config = dict(
    n_head=4,
    activation='swiglu',
    rope_fraction=0.25,
    tie_embeddings=False,
    decay_fraction=0.768,
    dataset='wikipedia_en',
)
MLP neurons of a small language model. Each row is named by its layer, matrix (gate and up: input weights) and neuron, and shows model dimensions 256-319. Each number is 50 + 10 x the weight over its row's rms, rounded and kept within 0 to 99. A neuron's up and down rows have the sign that makes its largest values positive.
Before each neuron's rows, "fires after" lists the tokens most often just before its 100 highest values on Wikipedia text that the model never trained on. A number after a token or word is its count.

fires after: " S" 32, " H" 11, " M" 7, " ac" 6, " m" 4
L8.gate590:53 47 53 45 62 48 58 58 50 38 36 46 41 43 62 47 49 37 46 54 61 42 44 38 34 43 60 57 37 34 54 58 47 62 71 67 50 48 38 47 50 52 51 51 70 73 42 48 73 25 50 39 59 50 45 46 54 48 43 64 37 61 42 59
L8.up590:58 43 51 47 56 39 51 58 83 47 58 65 57 41 43 36 58 46 36 59 40 41 55 54 61 46 48 44 38 47 62 69 52 68 47 46 47 48 62 55 47 59 61 45 33 43 38 37 31 50 56 53 52 61 41 51 46 44 55 55 43 43 44 53

fires after: " T" 21, " G" 16, " g" 7, " Th" 6, " K" 5, " Sh" 5
L4.gate187:53 62 36 51 50 45 48 32 40 48 53 50 50 57 60 46 41 29 66 50 58 53 68 54 58 57 63 55 45 50 42 37 60 53 48 46 69 22 33 44 54 56 49 39 56 38 55 48 64 49 62 48 58 42 26 50 35 60 50 48 49 73 55 67
L4.up187:44 59 47 53 63 46 45 43 49 40 58 41 42 52 59 52 57 53 36 32 70 47 53 60 35 38 51 48 56 45 51 47 58 48 41 54 49 57 42 57 41 57 65 37 56 32 45 64 62 53 51 53 58 39 54 63 56 48 46 49 32 51 70 64

fires after: "u" 22, "as" 13, "_" 12, "im" 9, "aw" 6, "us" 5
L2.gate789:48 42 51 50 62 49 42 45 39 46 47 63 40 49 60 27 67 49 83 46 58 49 63 46 56 60 41 51 34 51 49 54 58 67 52 48 45 66 62 53 40 75 62 49 38 40 31 56 57 43 52 62 50 31 39 31 39 65 44 53 63 64 26 60
L2.up789:53 33 53 41 54 39 51 69 63 60 47 72 38 44 57 48 50 39 53 45 45 56 39 62 50 50 39 53 31 51 63 31 56 60 52 68 53 53 41 45 42 43 44 66 46 45 43 33 52 42 50 59 38 51 40 56 53 65 46 61 59 60 58 55

fires after: "." 34, "," 10, " ne" 8, " e" 5, " w" 5, " f" 4
L12.gate263:68 41 56 47 47 48 39 76 58 53 46 49 51 49 37 35 45 46 49 44 70 50 59 52 64 51 60 39 45 55 59 51 30 45 51 48 36 49 43 53 48 52 40 49 59 57 56 39 44 50 56 53 42 60 34 47 54 53 47 44 40 48 54 62
L12.up263:49 59 60 46 60 49 64 54 45 46 47 24 63 55 47 43 54 46 56 46 64 70 48 58 37 54 76 34 39 38 48 41 51 33 52 46 38 62 40 57 52 45 55 27 34 61 62 56 67 27 49 68 45 46 48 36 39 38 45 46 49 57 46 53

fires after: " |\n" 16, " (" 8, "\n" 7, "-" 7, "|" 7, "s" 5
L9.gate813:45 60 48 56 47 62 56 58 66 54 57 36 33 41 54 45 55 44 33 54 47 54 58 62 52 45 69 37 40 41 61 50 55 45 40 41 52 70 62 58 40 38 44 44 61 74 51 51 77 46 37 57 64 57 62 20 35 49 55 55 52 46 53 71
L9.up813:60 44 62 36 54 34 58 61 35 41 63 48 55 55 41 62 72 50 55 39 54 52 43 41 53 56 38 54 42 63 57 43 23 31 47 41 58 49 53 54 62 77 34 28 54 46 44 41 52 43 56 56 47 55 54 64 63 51 36 44 45 31 37 55

fires after: " " 85, " (" 6
L11.gate59:41 51 48 50 44 46 44 51 46 43 54 49 55 58 51 72 44 50 55 53 45 54 45 45 59 59 50 53 47 40 46 43 53 51 59 54 45 34 43 55 41 66 37 46 51 37 47 56 83 55 59 40 55 47 62 31 31 54 62 44 48 57 59 70
L11.up59:50 38 32 64 47 54 58 57 44 38 58 58 69 47 51 60 43 46 19 37 48 53 55 59 54 66 44 49 54 33 42 47 50 55 60 44 62 35 34 43 45 51 40 70 65 35 54 60 57 44 54 45 62 55 44 54 44 44 50 57 60 42 51 59

fires after: " No" 22, " a" 11, " squ" 6, " def" 5, " last" 4, " tr" 4
L4.gate216:54 54 67 64 53 41 52 69 56 46 53 56 57 54 43 49 57 57 64 43 43 58 52 38 60 35 55 56 44 41 46 37 59 62 56 43 48 43 60 41 47 50 43 45 64 76 53 34 64 40 56 46 47 42 45 52 48 56 51 40 43 62 49 58
L4.up216:49 60 30 47 72 35 55 57 50 33 59 42 43 41 40 46 44 58 56 51 39 39 45 44 56 39 57 33 39 50 67 51 58 60 38 40 45 51 38 71 53 59 50 52 67 46 53 59 55 65 46 60 47 45 38 52 44 53 62 39 50 49 55 48

fires after: " \"" 21, " (" 17, ".\n\n" 4, "|" 4, " north" 4
L13.gate228:37 48 70 68 53 58 47 58 46 56 55 42 47 73 57 52 58 47 49 35 38 53 56 34 48 42 54 57 50 56 56 42 61 49 51 67 47 53 59 46 43 58 37 40 52 52 45 39 65 64 56 42 71 48 29 46 31 33 44 54 58 56 41 69
L13.up228:38 52 65 59 39 67 54 48 52 50 53 45 53 76 60 51 53 37 56 34 44 57 56 45 52 40 61 52 42 56 44 48 44 43 44 60 36 64 41 46 36 44 40 42 43 45 49 41 62 46 33 20 56 54 52 52 31 45 63 26 59 33 60 37

fires after: " on" 35, "On" 15, " On" 12, " f" 7, "|" 6, " |" 5
L12.gate1016:37 66 53 52 59 53 60 68 37 45 46 38 57 37 59 37 45 59 47 52 46 55 41 59 54 72 44 54 51 65 45 47 62 40 32 51 47 51 61 51 52 54 33 62 49 40 68 36 64 32 61 49 54 61 53 53 53 40 53 64 44 49 47 58
L12.up1016:50 41 50 50 49 52 57 66 44 59 60 48 43 48 55 59 63 49 66 53 43 63 61 50 69 54 34 48 51 66 63 48 65 46 43 53 38 55 50 22 51 50 60 60 51 58 61 46 45 50 61 33 56 51 63 47 62 53 47 24 45 43 53 56

fires after: " h" 15, "o" 12, "h" 8, " Sh" 7, " we" 7, " H" 6
L4.gate948:61 50 50 36 55 49 59 58 51 43 46 30 66 44 46 56 73 39 49 40 48 38 22 52 21 46 66 39 36 37 54 34 32 44 68 63 55 46 45 49 38 41 59 42 50 41 55 46 60 48 60 44 67 49 37 58 42 54 42 55 55 63 57 57
L4.up948:61 55 54 60 56 38 54 64 55 50 62 49 49 36 67 42 53 58 46 52 47 53 37 59 35 39 41 33 37 29 72 42 36 46 56 50 45 53 42 40 44 65 69 47 46 30 58 49 50 59 52 27 71 46 42 60 48 63 70 50 43 38 65 37

fires after: " T" 17, " F" 10, " c" 9, " l" 6, " L" 6, " f" 4
L2.gate727:61 57 69 60 64 44 51 60 33 56 49 64 55 40 32 51 53 45 58 19 65 57 38 56 46 50 61 60 45 55 55 58 55 56 38 52 66 34 49 57 62 54 72 35 39 50 48 43 51 52 52 55 65 37 51 67 48 54 45 49 60 65 56 64
L2.up727:37 44 50 50 49 63 47 65 56 32 62 55 61 28 28 48 47 52 50 53 44 46 65 57 55 56 54 53 56 53 66 64 65 59 59 58 75 30 58 53 59 42 51 27 55 31 56 55 49 41 46 45 62 36 48 60 33 53 63 35 58 69 54 44

fires after: "20" 26, "19" 23, "18" 5
L8.gate681:49 49 67 63 61 47 48 64 33 39 31 52 44 55 45 65 52 43 56 34 38 47 49 21 68 59 52 58 49 38 53 33 38 55 63 48 53 59 51 35 39 47 32 44 49 46 52 35 65 63 54 47 73 54 42 48 55 50 53 48 49 50 45 58
L8.up681:41 46 58 38 40 51 50 50 32 58 37 61 52 50 34 59 47 53 45 58 38 46 73 63 48 60 63 32 54 58 49 35 49 58 51 41 41 53 41 51 43 43 43 47 64 60 50 60 37 41 57 61 60 49 56 48 55 60 44 51 59 47 28 40

fires after: " " 21, " H" 7, " h" 7, "^{" 7, " (" 6, " m" 5
L11.gate166:53 60 51 52 44 46 38 40 48 58 30 55 55 54 50 48 48 33 66 47 60 44 53 45 38 55 50 38 46 50 44 42 38 42 49 63 71 50 54 47 58 71 48 54 45 53 40 69 65 56 39 44 61 57 57 55 53 51 42 49 52 36 51 50
L11.up166:41 49 72 49 54 59 45 55 47 31 44 46 57 40 54 53 55 40 44 66 43 57 43 39 49 32 45 35 51 45 59 51 48 45 53 51 39 57 43 52 34 52 38 55 52 49 39 58 42 48 48 33 50 44 61 62 70 64 53 61 44 56 35 49

fires after: " K" 29, " W" 15, "K" 6, " G" 6
L2.gate914:51 72 49 59 50 51 52 48 52 53 39 58 43 47 56 38 54 30 65 48 63 60 47 44 36 53 60 55 42 50 39 42 40 62 37 49 36 27 35 54 57 43 42 45 51 46 52 44 41 52 45 68 55 51 49 37 54 78 49 52 49 58 52 49
L2.up914:54 57 42 55 56 35 55 57 41 50 47 47 60 47 67 61 23 36 62 38 45 58 59 62 26 60 51 61 58 52 57 40 49 55 56 56 61 40 40 50 66 30 33 24 44 45 43 43 50 67 40 64 50 51 54 48 51 46 46 27 35 65 55 47

fires after: " Ch" 28, " ch" 10, " a" 8, " Christ" 7, " an" 5, "arly" 5
L2.gate566:47 48 54 56 64 54 44 46 30 54 37 40 28 41 46 48 46 46 66 45 60 51 47 35 38 82 63 60 48 56 38 58 61 47 63 57 51 45 46 63 53 47 42 40 53 65 50 41 48 65 38 48 57 47 36 43 37 45 39 65 58 67 53 64
L2.up566:53 49 44 55 34 62 53 44 44 50 46 45 47 47 56 74 38 62 62 56 48 61 64 41 31 72 64 55 65 67 38 48 58 47 55 51 60 44 20 45 55 43 35 43 53 63 63 57 56 44 54 60 50 57 49 55 48 52 50 54 53 75 37 34

fires after: "er" 16, "r" 9, "ch" 8, " bel" 6, " con" 6, " Bel" 5
L4.gate1009:39 54 43 47 55 62 52 48 53 61 51 45 39 42 54 56 54 57 62 61 47 45 49 54 58 64 46 49 28 57 59 59 47 30 41 49 37 50 52 55 25 62 57 59 46 46 52 31 59 54 69 52 40 23 52 58 58 36 59 42 60 42 54 58
L4.up1009:50 51 53 52 45 44 49 43 38 44 46 56 46 46 35 43 52 36 43 55 42 66 33 66 71 36 38 49 43 56 46 65 64 52 51 49 50 62 55 56 59 37 35 44 48 65 47 49 54 49 42 47 40 42 52 25 46 55 42 59 36 44 28 42

fires after: " the" 21, " M" 14, " L" 9, " |" 8, " H" 4, " Col" 4
L11.gate754:55 49 55 60 47 48 59 52 47 40 49 64 56 45 58 35 69 38 59 30 30 51 51 38 58 45 54 57 64 47 56 56 55 47 62 66 69 40 49 33 49 61 52 39 54 65 53 59 56 43 59 46 64 42 49 47 53 74 41 67 32 64 50 44
L11.up754:59 50 44 47 50 44 25 57 42 53 55 65 45 48 39 51 64 71 62 60 43 56 59 40 39 68 55 66 46 38 59 54 52 55 71 43 57 47 54 44 68 41 42 47 54 47 48 46 46 50 56 45 69 50 32 57 61 43 56 47 48 58 35 54

fires after: " c" 18, " C" 13, " reg" 6, "as" 5, " T" 5, " conc" 4
L5.gate811:49 64 61 62 56 39 58 34 33 48 62 48 59 49 52 34 40 54 61 48 51 45 47 47 63 62 55 61 52 40 47 52 62 45 40 38 58 32 37 46 63 58 62 36 53 46 50 35 59 36 61 33 67 48 34 59 49 56 49 48 50 43 50 65
L5.up811:67 57 55 50 49 38 45 41 40 61 67 51 49 62 49 52 39 46 49 49 44 66 30 43 66 35 45 62 65 50 47 88 32 59 51 47 46 44 49 58 54 51 55 33 37 51 44 37 55 43 43 44 67 50 55 50 43 49 45 50 39 59 57 50

fires after: " a" 18, " in" 13, " an" 13, " A" 11, "A" 6, " international" 4
L5.gate372:59 51 64 62 58 46 56 47 54 43 49 42 30 33 41 49 65 63 74 54 46 52 55 49 35 50 59 45 29 46 41 38 45 60 52 63 61 43 39 44 47 60 46 45 61 71 33 44 68 58 39 39 65 37 43 43 46 51 42 63 41 48 51 50
L5.up372:44 50 56 58 43 55 60 57 54 46 56 33 49 53 71 66 51 60 60 60 46 51 58 34 41 41 37 43 46 57 49 39 49 62 71 48 36 47 32 49 32 54 60 54 61 65 62 42 59 55 54 31 61 49 40 47 53 45 60 72 46 41 46 51

fires after: " d" 22, " D" 17, " Ar" 9, "D" 6, " o" 4
L2.gate40:61 32 47 73 53 42 50 53 37 45 56 28 31 62 34 52 56 46 73 59 67 45 55 44 60 50 38 41 46 51 52 35 38 44 50 55 65 37 59 42 43 72 70 40 44 71 44 44 60 66 61 45 61 37 59 51 68 33 52 49 47 53 50 61
L2.up40:56 40 51 51 34 59 32 46 45 60 52 35 65 52 39 57 72 55 51 36 66 39 54 45 44 44 33 49 52 49 42 58 43 44 56 38 50 56 58 53 46 44 35 65 63 60 45 53 47 54 56 40 54 37 41 41 52 36 63 58 46 36 46 57

fires after: " G" 14, " g" 13, " sh" 11, " ph" 10, " a" 8
L2.gate576:65 72 58 58 51 46 32 68 36 51 52 58 53 52 47 54 46 39 60 52 71 44 29 30 66 46 51 53 53 38 34 48 35 50 58 52 67 37 52 69 52 46 49 38 64 70 45 36 56 59 56 56 55 25 46 42 43 66 49 65 41 60 55 51
L2.up576:62 58 68 54 43 65 53 48 66 52 53 70 65 50 60 52 68 48 67 41 37 53 49 40 53 41 49 53 54 46 53 58 39 57 58 44 41 48 44 47 60 53 32 43 53 52 41 41 58 52 47 39 41 27 34 46 54 70 50 60 32 41 51 48

fires after: " on" 26, "On" 11, " On" 11, " at" 5, "%" 4
L13.gate810:59 53 58 51 50 45 47 62 57 44 61 69 39 63 39 49 49 52 58 44 57 43 40 34 66 59 38 49 51 56 54 56 46 42 49 49 34 57 52 46 57 63 38 36 51 30 49 28 57 36 38 49 63 48 45 48 60 64 30 49 43 61 69 53
L13.up810:41 54 51 57 54 52 53 60 58 46 37 44 63 34 59 46 43 66 62 44 39 57 57 41 68 50 42 54 43 55 58 37 67 45 52 46 40 71 42 37 57 57 43 45 56 38 58 41 63 42 54 39 50 52 47 53 41 49 46 50 60 54 68 52

fires after: "av" 28, " Bl" 6, "iv" 5, " B" 4, "M" 4, "L" 4
L4.gate169:50 53 35 70 58 59 55 50 58 55 46 58 37 53 27 49 63 36 49 44 38 48 32 60 54 49 55 49 44 54 50 52 34 32 38 47 51 55 70 53 50 45 58 50 43 45 38 56 52 76 38 63 61 43 45 54 60 49 46 49 58 30 69 64
L4.up169:59 54 64 54 47 34 33 46 62 54 52 37 53 35 29 51 55 54 50 49 56 42 63 51 55 41 48 43 44 51 54 57 55 59 42 51 51 66 47 62 61 76 59 37 63 40 58 57 49 51 46 55 46 52 37 39 55 72 53 43 44 48 33 58

fires after: "19" 51, "20" 11, "17" 9, "18" 9, "12" 4
L12.gate85:56 63 72 53 48 43 42 43 57 57 48 46 33 53 40 32 50 53 55 37 51 49 34 47 66 46 56 62 52 59 42 50 33 61 32 55 52 41 67 54 53 43 48 34 38 63 55 44 48 58 54 45 52 38 37 44 52 72 63 48 49 59 68 62
L12.up85:47 56 62 26 46 54 49 56 56 58 41 56 39 53 33 55 57 58 52 41 49 49 49 65 50 51 52 52 64 43 30 35 53 59 45 49 42 32 59 65 44 53 58 49 47 57 35 41 47 62 68 58 51 50 37 46 46 73 41 46 63 56 32 67

fires after: "\n" 23, "os" 8, "ian" 8, "uk" 6, "\n\n" 5
L5.gate414:54 54 55 67 50 31 52 54 49 60 44 52 38 45 49 56 53 39 45 47 43 42 30 36 43 78 65 53 50 47 40 50 48 56 48 44 40 49 56 69 46 51 56 53 69 63 64 54 47 59 61 44 52 54 55 55 51 48 38 55 54 61 62 71
L5.up414:45 41 45 52 61 37 57 41 51 57 46 43 41 46 50 45 47 53 43 41 41 61 44 37 64 50 54 46 57 38 66 51 58 52 44 37 33 41 53 49 57 62 56 50 54 53 61 51 52 52 51 41 57 61 45 42 48 53 47 60 54 47 60 48

fires after: " D" 15, "ch" 11, "b" 10, "od" 8, "orn" 8, "D" 6
L2.gate713:55 48 44 48 45 39 49 67 31 44 45 25 37 34 37 44 62 45 50 40 73 42 19 44 55 61 49 71 26 66 47 47 58 56 57 65 50 43 46 51 47 53 47 55 51 71 47 40 58 49 42 40 60 30 41 58 65 42 51 47 45 45 71 58
L2.up713:49 55 74 33 49 56 44 51 49 43 45 65 51 40 37 49 62 48 45 43 61 53 49 57 47 38 39 60 49 49 47 51 55 51 53 59 44 41 28 46 34 31 57 63 58 54 35 56 58 31 29 62 51 48 53 50 58 60 30 55 42 39 48 62

fires after: " T" 37, " f" 8, " F" 6, "t" 5, " G" 4, "el" 4
L9.gate238:59 68 46 39 50 54 30 56 44 46 39 57 47 57 53 31 45 36 43 38 56 53 45 49 44 50 51 52 58 56 42 79 55 45 52 52 60 67 49 34 53 44 69 59 56 44 45 50 52 45 41 64 45 48 48 41 47 67 52 47 43 49 50 50
L9.up238:37 57 39 64 59 34 54 52 48 52 33 56 52 79 31 34 59 49 59 26 40 55 49 65 45 38 68 41 44 55 60 67 40 52 53 54 59 58 50 47 70 37 50 47 37 53 57 59 58 57 30 46 52 51 65 35 57 46 53 36 49 60 47 53

fires after: " G" 25, " g" 13, " C" 10, " play" 5
L4.gate269:53 58 50 87 45 42 57 29 44 62 63 28 56 39 45 61 45 48 60 55 62 43 55 27 41 54 64 44 53 53 30 53 57 43 54 54 64 36 49 51 44 39 58 40 62 65 45 35 61 51 47 47 63 57 46 51 49 51 31 38 39 60 45 57
L4.up269:37 62 37 61 45 55 60 52 37 36 60 65 49 54 64 61 60 48 51 56 47 60 35 60 46 52 65 37 51 49 46 58 18 52 29 51 35 44 39 47 53 48 58 40 55 58 64 53 46 45 67 33 57 18 55 58 50 63 50 56 60 47 58 48

fires after: "ven" 10, "uk" 10, "anc" 9, "ent" 8, "ak" 7, "os" 6
L2.gate42:46 59 55 52 46 55 52 48 51 54 51 62 34 53 62 45 40 46 79 39 26 51 51 33 52 55 51 42 38 40 41 36 38 69 43 55 26 46 49 54 43 54 41 55 48 32 61 46 56 49 38 54 66 53 53 51 52 40 22 51 60 53 62 41
L2.up42:48 17 34 51 50 45 56 40 62 75 57 41 40 36 68 59 58 56 58 47 56 46 62 58 73 55 62 63 57 67 57 31 52 52 51 52 45 51 49 56 51 43 43 54 58 44 64 69 47 65 37 40 52 52 61 44 57 64 33 32 65 55 78 55

fires after: " " 70, "On" 6
L12.gate910:57 59 61 64 46 42 43 55 38 38 53 44 57 54 36 41 51 52 43 36 54 48 41 46 58 48 59 31 48 50 53 66 63 49 51 63 64 32 43 53 50 60 49 46 42 46 33 58 61 57 43 57 57 56 64 44 40 40 27 64 40 40 60 56
L12.up910:49 47 63 57 46 42 50 60 34 57 41 48 47 55 46 51 35 50 48 37 45 55 44 45 58 57 52 33 46 47 57 41 50 61 53 36 51 46 49 51 42 39 39 62 52 41 49 48 38 50 46 56 66 45 51 56 50 61 34 78 53 58 56 47

fires after: " sp" 21, "o" 12, "h" 7, " Sp" 5, "p" 5
L5.gate236:46 60 48 45 40 63 43 64 52 47 51 49 54 36 44 52 52 39 44 49 65 45 43 58 41 46 40 50 37 44 55 31 61 32 50 56 47 47 51 55 25 39 53 46 45 45 71 47 34 42 39 36 70 62 30 53 48 55 29 48 46 54 45 53
L5.up236:53 53 40 61 55 40 40 52 59 25 45 57 45 53 36 41 39 63 41 53 55 37 46 60 38 49 44 50 52 54 45 41 73 53 61 44 49 58 49 35 54 42 39 56 44 49 58 44 51 46 47 55 39 76 33 57 58 59 51 51 37 63 30 39

fires after: " An" 15, "c" 9, " Con" 7, "R" 7, "i" 6, "an" 6
L2.gate202:44 51 48 66 68 57 56 42 27 49 59 52 48 52 38 45 48 52 75 45 37 61 40 50 59 46 57 46 37 47 55 56 55 62 33 53 48 65 47 55 64 54 42 50 43 57 36 51 51 64 74 54 58 62 51 28 50 45 38 37 42 67 56 61
L2.up202:59 52 61 43 39 55 50 47 33 64 48 64 69 68 50 43 41 53 43 62 39 45 31 36 54 52 45 47 50 46 41 54 42 39 48 46 59 38 40 60 71 63 64 36 54 59 43 53 53 53 76 52 60 68 55 45 57 46 62 43 59 56 43 54

fires after: "ig" 16, "qu" 11, " sp" 11, " squ" 9, " Sp" 7, " Sc" 6
L2.gate495:42 53 51 45 52 49 40 56 55 33 53 81 56 43 54 35 54 45 56 50 40 43 45 42 52 51 64 42 44 28 52 34 52 69 53 54 50 33 63 44 41 36 58 46 36 45 49 37 59 59 39 58 34 61 38 39 50 52 19 37 51 53 63 44
L2.up495:55 60 47 70 38 56 63 44 46 44 50 46 64 52 45 46 44 53 48 30 65 61 57 56 58 40 50 38 48 53 65 49 35 56 47 36 56 44 48 40 28 50 35 63 59 54 52 39 49 37 43 50 63 37 55 38 48 57 30 45 43 57 29 52

fires after: " W" 20, " G" 12, " F" 10, " S" 8, " H" 6, " the" 6
L5.gate195:65 67 46 53 47 55 50 48 69 66 45 44 49 69 40 49 45 20 62 40 86 33 50 54 59 55 45 46 46 55 53 64 37 47 35 55 48 63 58 43 51 51 49 54 55 58 49 46 55 63 54 55 48 37 46 35 54 70 40 49 40 34 54 50
L5.up195:60 40 53 49 54 55 43 70 45 57 50 66 43 64 55 39 46 54 48 59 59 47 44 63 53 50 51 42 48 47 55 43 41 42 45 61 56 62 34 36 39 35 53 44 55 48 73 59 42 47 29 56 47 66 48 40 48 50 53 51 52 49 63 48

fires after: "b" 20, "ic" 14, "ab" 6, "al" 5, "ill" 4, "p" 4
L2.gate215:52 66 69 44 46 49 58 47 58 50 59 46 50 49 58 58 36 45 53 47 41 41 27 46 53 40 54 48 51 69 54 48 65 61 41 42 51 35 56 41 72 55 53 47 46 33 57 47 47 32 60 45 44 49 32 51 52 47 59 68 52 43 43 63
L2.up215:37 52 65 51 64 51 50 38 44 44 59 31 35 39 55 45 40 31 54 50 63 67 48 51 64 52 68 43 39 54 60 48 51 51 44 42 58 49 54 52 32 64 45 47 66 41 39 52 37 49 51 64 45 55 56 61 48 43 49 38 56 48 61 50

fires after: " S" 23, " s" 15, " The" 9, " the" 7, " same" 4, "." 4
L8.gate248:58 50 39 68 49 54 62 64 44 60 45 53 38 52 40 56 65 44 58 52 52 55 48 33 61 54 47 40 44 38 53 27 46 54 54 48 65 45 57 59 46 61 58 72 61 50 28 39 65 58 65 68 44 47 56 52 53 65 30 61 64 56 56 68
L8.up248:42 50 62 43 52 47 54 56 46 40 52 41 36 43 41 53 59 33 35 55 61 41 35 46 75 45 51 38 47 47 57 58 50 47 46 38 39 47 54 47 60 64 56 42 66 57 52 41 32 50 61 57 55 40 46 34 56 52 46 56 55 63 30 49

fires after: " S" 18, " acc" 11, " res" 9, "res" 7, " s" 6, "s" 6
L4.gate945:46 55 53 58 57 46 42 36 53 52 54 57 35 53 39 52 52 39 60 60 59 59 46 57 42 53 55 52 53 55 54 34 65 64 53 54 50 49 61 60 43 87 52 73 70 44 46 43 68 60 61 64 59 43 43 35 51 59 63 47 49 32 37 73
L4.up945:56 25 64 46 34 70 44 46 41 46 45 56 54 62 49 55 23 35 53 49 59 29 63 63 63 37 51 51 41 61 66 51 71 48 62 58 48 63 55 62 42 70 36 50 59 37 47 60 40 53 62 40 57 72 53 54 55 51 44 45 53 41 43 47

fires after: " H" 13, " B" 12, "qu" 10, " squ" 9, "1" 9
L4.gate960:56 53 66 55 61 43 56 64 54 48 63 47 39 54 50 50 57 32 54 38 51 43 59 53 40 34 40 32 29 43 57 43 49 61 52 70 59 46 54 56 51 44 43 53 51 66 55 44 43 61 68 51 49 40 39 45 44 50 40 59 40 47 48 51
L4.up960:58 49 55 48 57 61 56 52 51 46 56 29 42 62 69 18 34 44 51 27 63 53 40 35 56 56 46 50 29 43 68 65 29 57 46 54 49 56 30 56 31 35 51 57 59 42 56 61 47 57 54 53 43 46 40 47 40 54 28 66 45 53 56 47

fires after: " " 45, " (" 12, " H" 7, " I" 5, " in" 4
L5.gate901:44 45 67 65 53 26 66 54 48 55 57 53 45 52 41 61 43 54 49 38 42 40 49 40 47 48 55 60 39 49 64 50 68 58 71 53 61 43 37 43 55 63 63 32 54 42 60 63 62 54 49 65 58 57 35 49 51 47 27 65 35 43 48 61
L5.up901:49 39 56 50 60 40 56 51 37 76 47 52 59 56 41 71 63 48 48 37 52 45 50 50 40 53 49 57 57 48 58 28 34 48 71 50 49 31 59 43 52 53 76 34 45 50 43 51 49 57 56 47 58 51 54 45 60 34 48 63 39 42 39 45

fires after: " Z" 18, "as" 16, "im" 8, " A" 5, "ie" 5
L2.gate881:56 38 72 47 50 24 45 35 63 66 61 68 60 48 61 41 51 26 66 57 67 43 55 39 38 57 47 61 65 32 49 58 47 62 57 58 52 54 48 59 43 79 46 55 60 44 44 44 54 44 35 54 41 43 30 25 46 46 61 65 36 52 40 61
L2.up881:33 45 60 62 62 50 56 61 41 52 58 65 59 64 52 45 53 37 62 50 56 49 64 69 46 52 39 40 61 48 55 57 40 55 46 37 40 57 46 52 48 46 61 42 35 62 48 54 62 52 41 39 34 57 54 45 45 53 61 68 47 50 46 45

fires after: " " 26, "\n" 16, "s" 6, "r" 5, "l" 4
L9.gate243:54 51 47 61 33 40 49 45 48 66 51 47 54 41 56 59 53 48 54 68 53 47 47 53 55 55 49 64 54 34 54 67 46 50 58 56 52 38 52 43 57 62 59 38 56 73 42 59 53 41 48 54 57 45 71 43 57 58 42 37 49 45 59 68
L9.up243:58 22 54 44 41 36 39 51 55 49 60 46 47 41 40 42 45 48 46 35 58 57 50 35 65 47 29 57 50 48 46 51 34 37 53 61 60 51 42 63 42 60 33 61 52 53 61 46 45 51 28 41 61 53 42 43 63 61 53 43 41 43 53 39

fires after: " l" 16, " M" 9, " m" 8, " Mal" 7, "L" 6, " L" 5
L4.gate106:47 54 60 47 53 59 54 55 32 60 36 51 54 44 51 47 49 36 75 39 52 64 34 50 51 41 52 52 47 38 53 55 41 62 70 67 46 51 41 47 47 37 32 45 52 75 55 58 62 43 56 48 65 32 45 39 48 55 40 37 59 46 39 65
L4.up106:45 57 34 44 52 52 46 59 60 41 67 69 31 62 54 44 37 55 35 50 36 52 49 68 57 51 43 59 35 34 54 50 45 67 62 45 48 54 70 48 50 55 39 60 55 51 49 50 54 34 44 54 63 53 33 48 62 61 40 45 60 22 64 48

fires after: "20" 18, " hel" 13, "S" 5, " allow" 5, " caus" 5, "19" 5
L11.gate53:47 54 61 43 45 27 56 53 60 44 43 53 40 67 54 48 43 49 65 39 65 42 39 42 66 28 44 65 42 50 44 65 37 70 40 70 43 24 51 56 39 49 41 46 59 55 56 49 53 41 33 57 65 35 45 55 54 65 50 39 46 60 34 56
L11.up53:38 60 42 49 42 40 50 40 55 49 60 61 55 36 58 51 42 44 51 67 37 55 57 48 64 43 29 48 49 51 46 48 54 41 37 43 47 50 57 49 58 66 55 39 56 33 29 62 52 44 53 60 57 61 67 40 55 53 47 49 45 50 28 56

fires after: "." 18, " (" 16, ".\n\n" 10, " \"" 8, "\n\n" 5
L8.gate875:42 52 69 55 46 47 61 59 53 40 45 58 47 66 60 44 58 38 42 58 53 41 39 45 46 64 62 67 55 80 54 46 60 56 46 49 54 48 58 40 35 44 56 60 45 40 53 44 62 64 50 50 64 53 51 49 44 51 61 57 61 42 56 66
L8.up875:46 58 63 46 45 40 39 57 53 47 43 51 62 34 42 46 34 41 58 26 63 43 59 50 60 49 46 70 53 54 57 62 49 51 52 58 31 50 65 41 47 43 50 48 37 53 62 52 58 65 56 45 48 60 48 57 34 72 59 44 66 62 58 39

fires after: "er" 21, "r" 17, "st" 8, "g" 6, "et" 5, " Har" 4
L4.gate1005:55 72 37 34 46 56 53 68 34 49 55 46 49 46 41 53 54 47 55 50 60 48 40 49 43 47 42 36 37 47 55 50 48 42 44 49 39 36 77 49 36 39 51 53 45 51 62 41 66 53 58 60 53 51 52 54 56 43 38 50 53 44 52 71
L4.up1005:56 51 43 59 60 51 58 46 49 60 61 74 64 54 51 50 39 51 44 57 53 62 41 57 42 50 45 44 47 43 58 70 58 33 46 53 63 54 61 40 60 40 52 38 34 45 41 59 42 70 54 47 31 52 62 64 47 37 42 46 38 63 61 44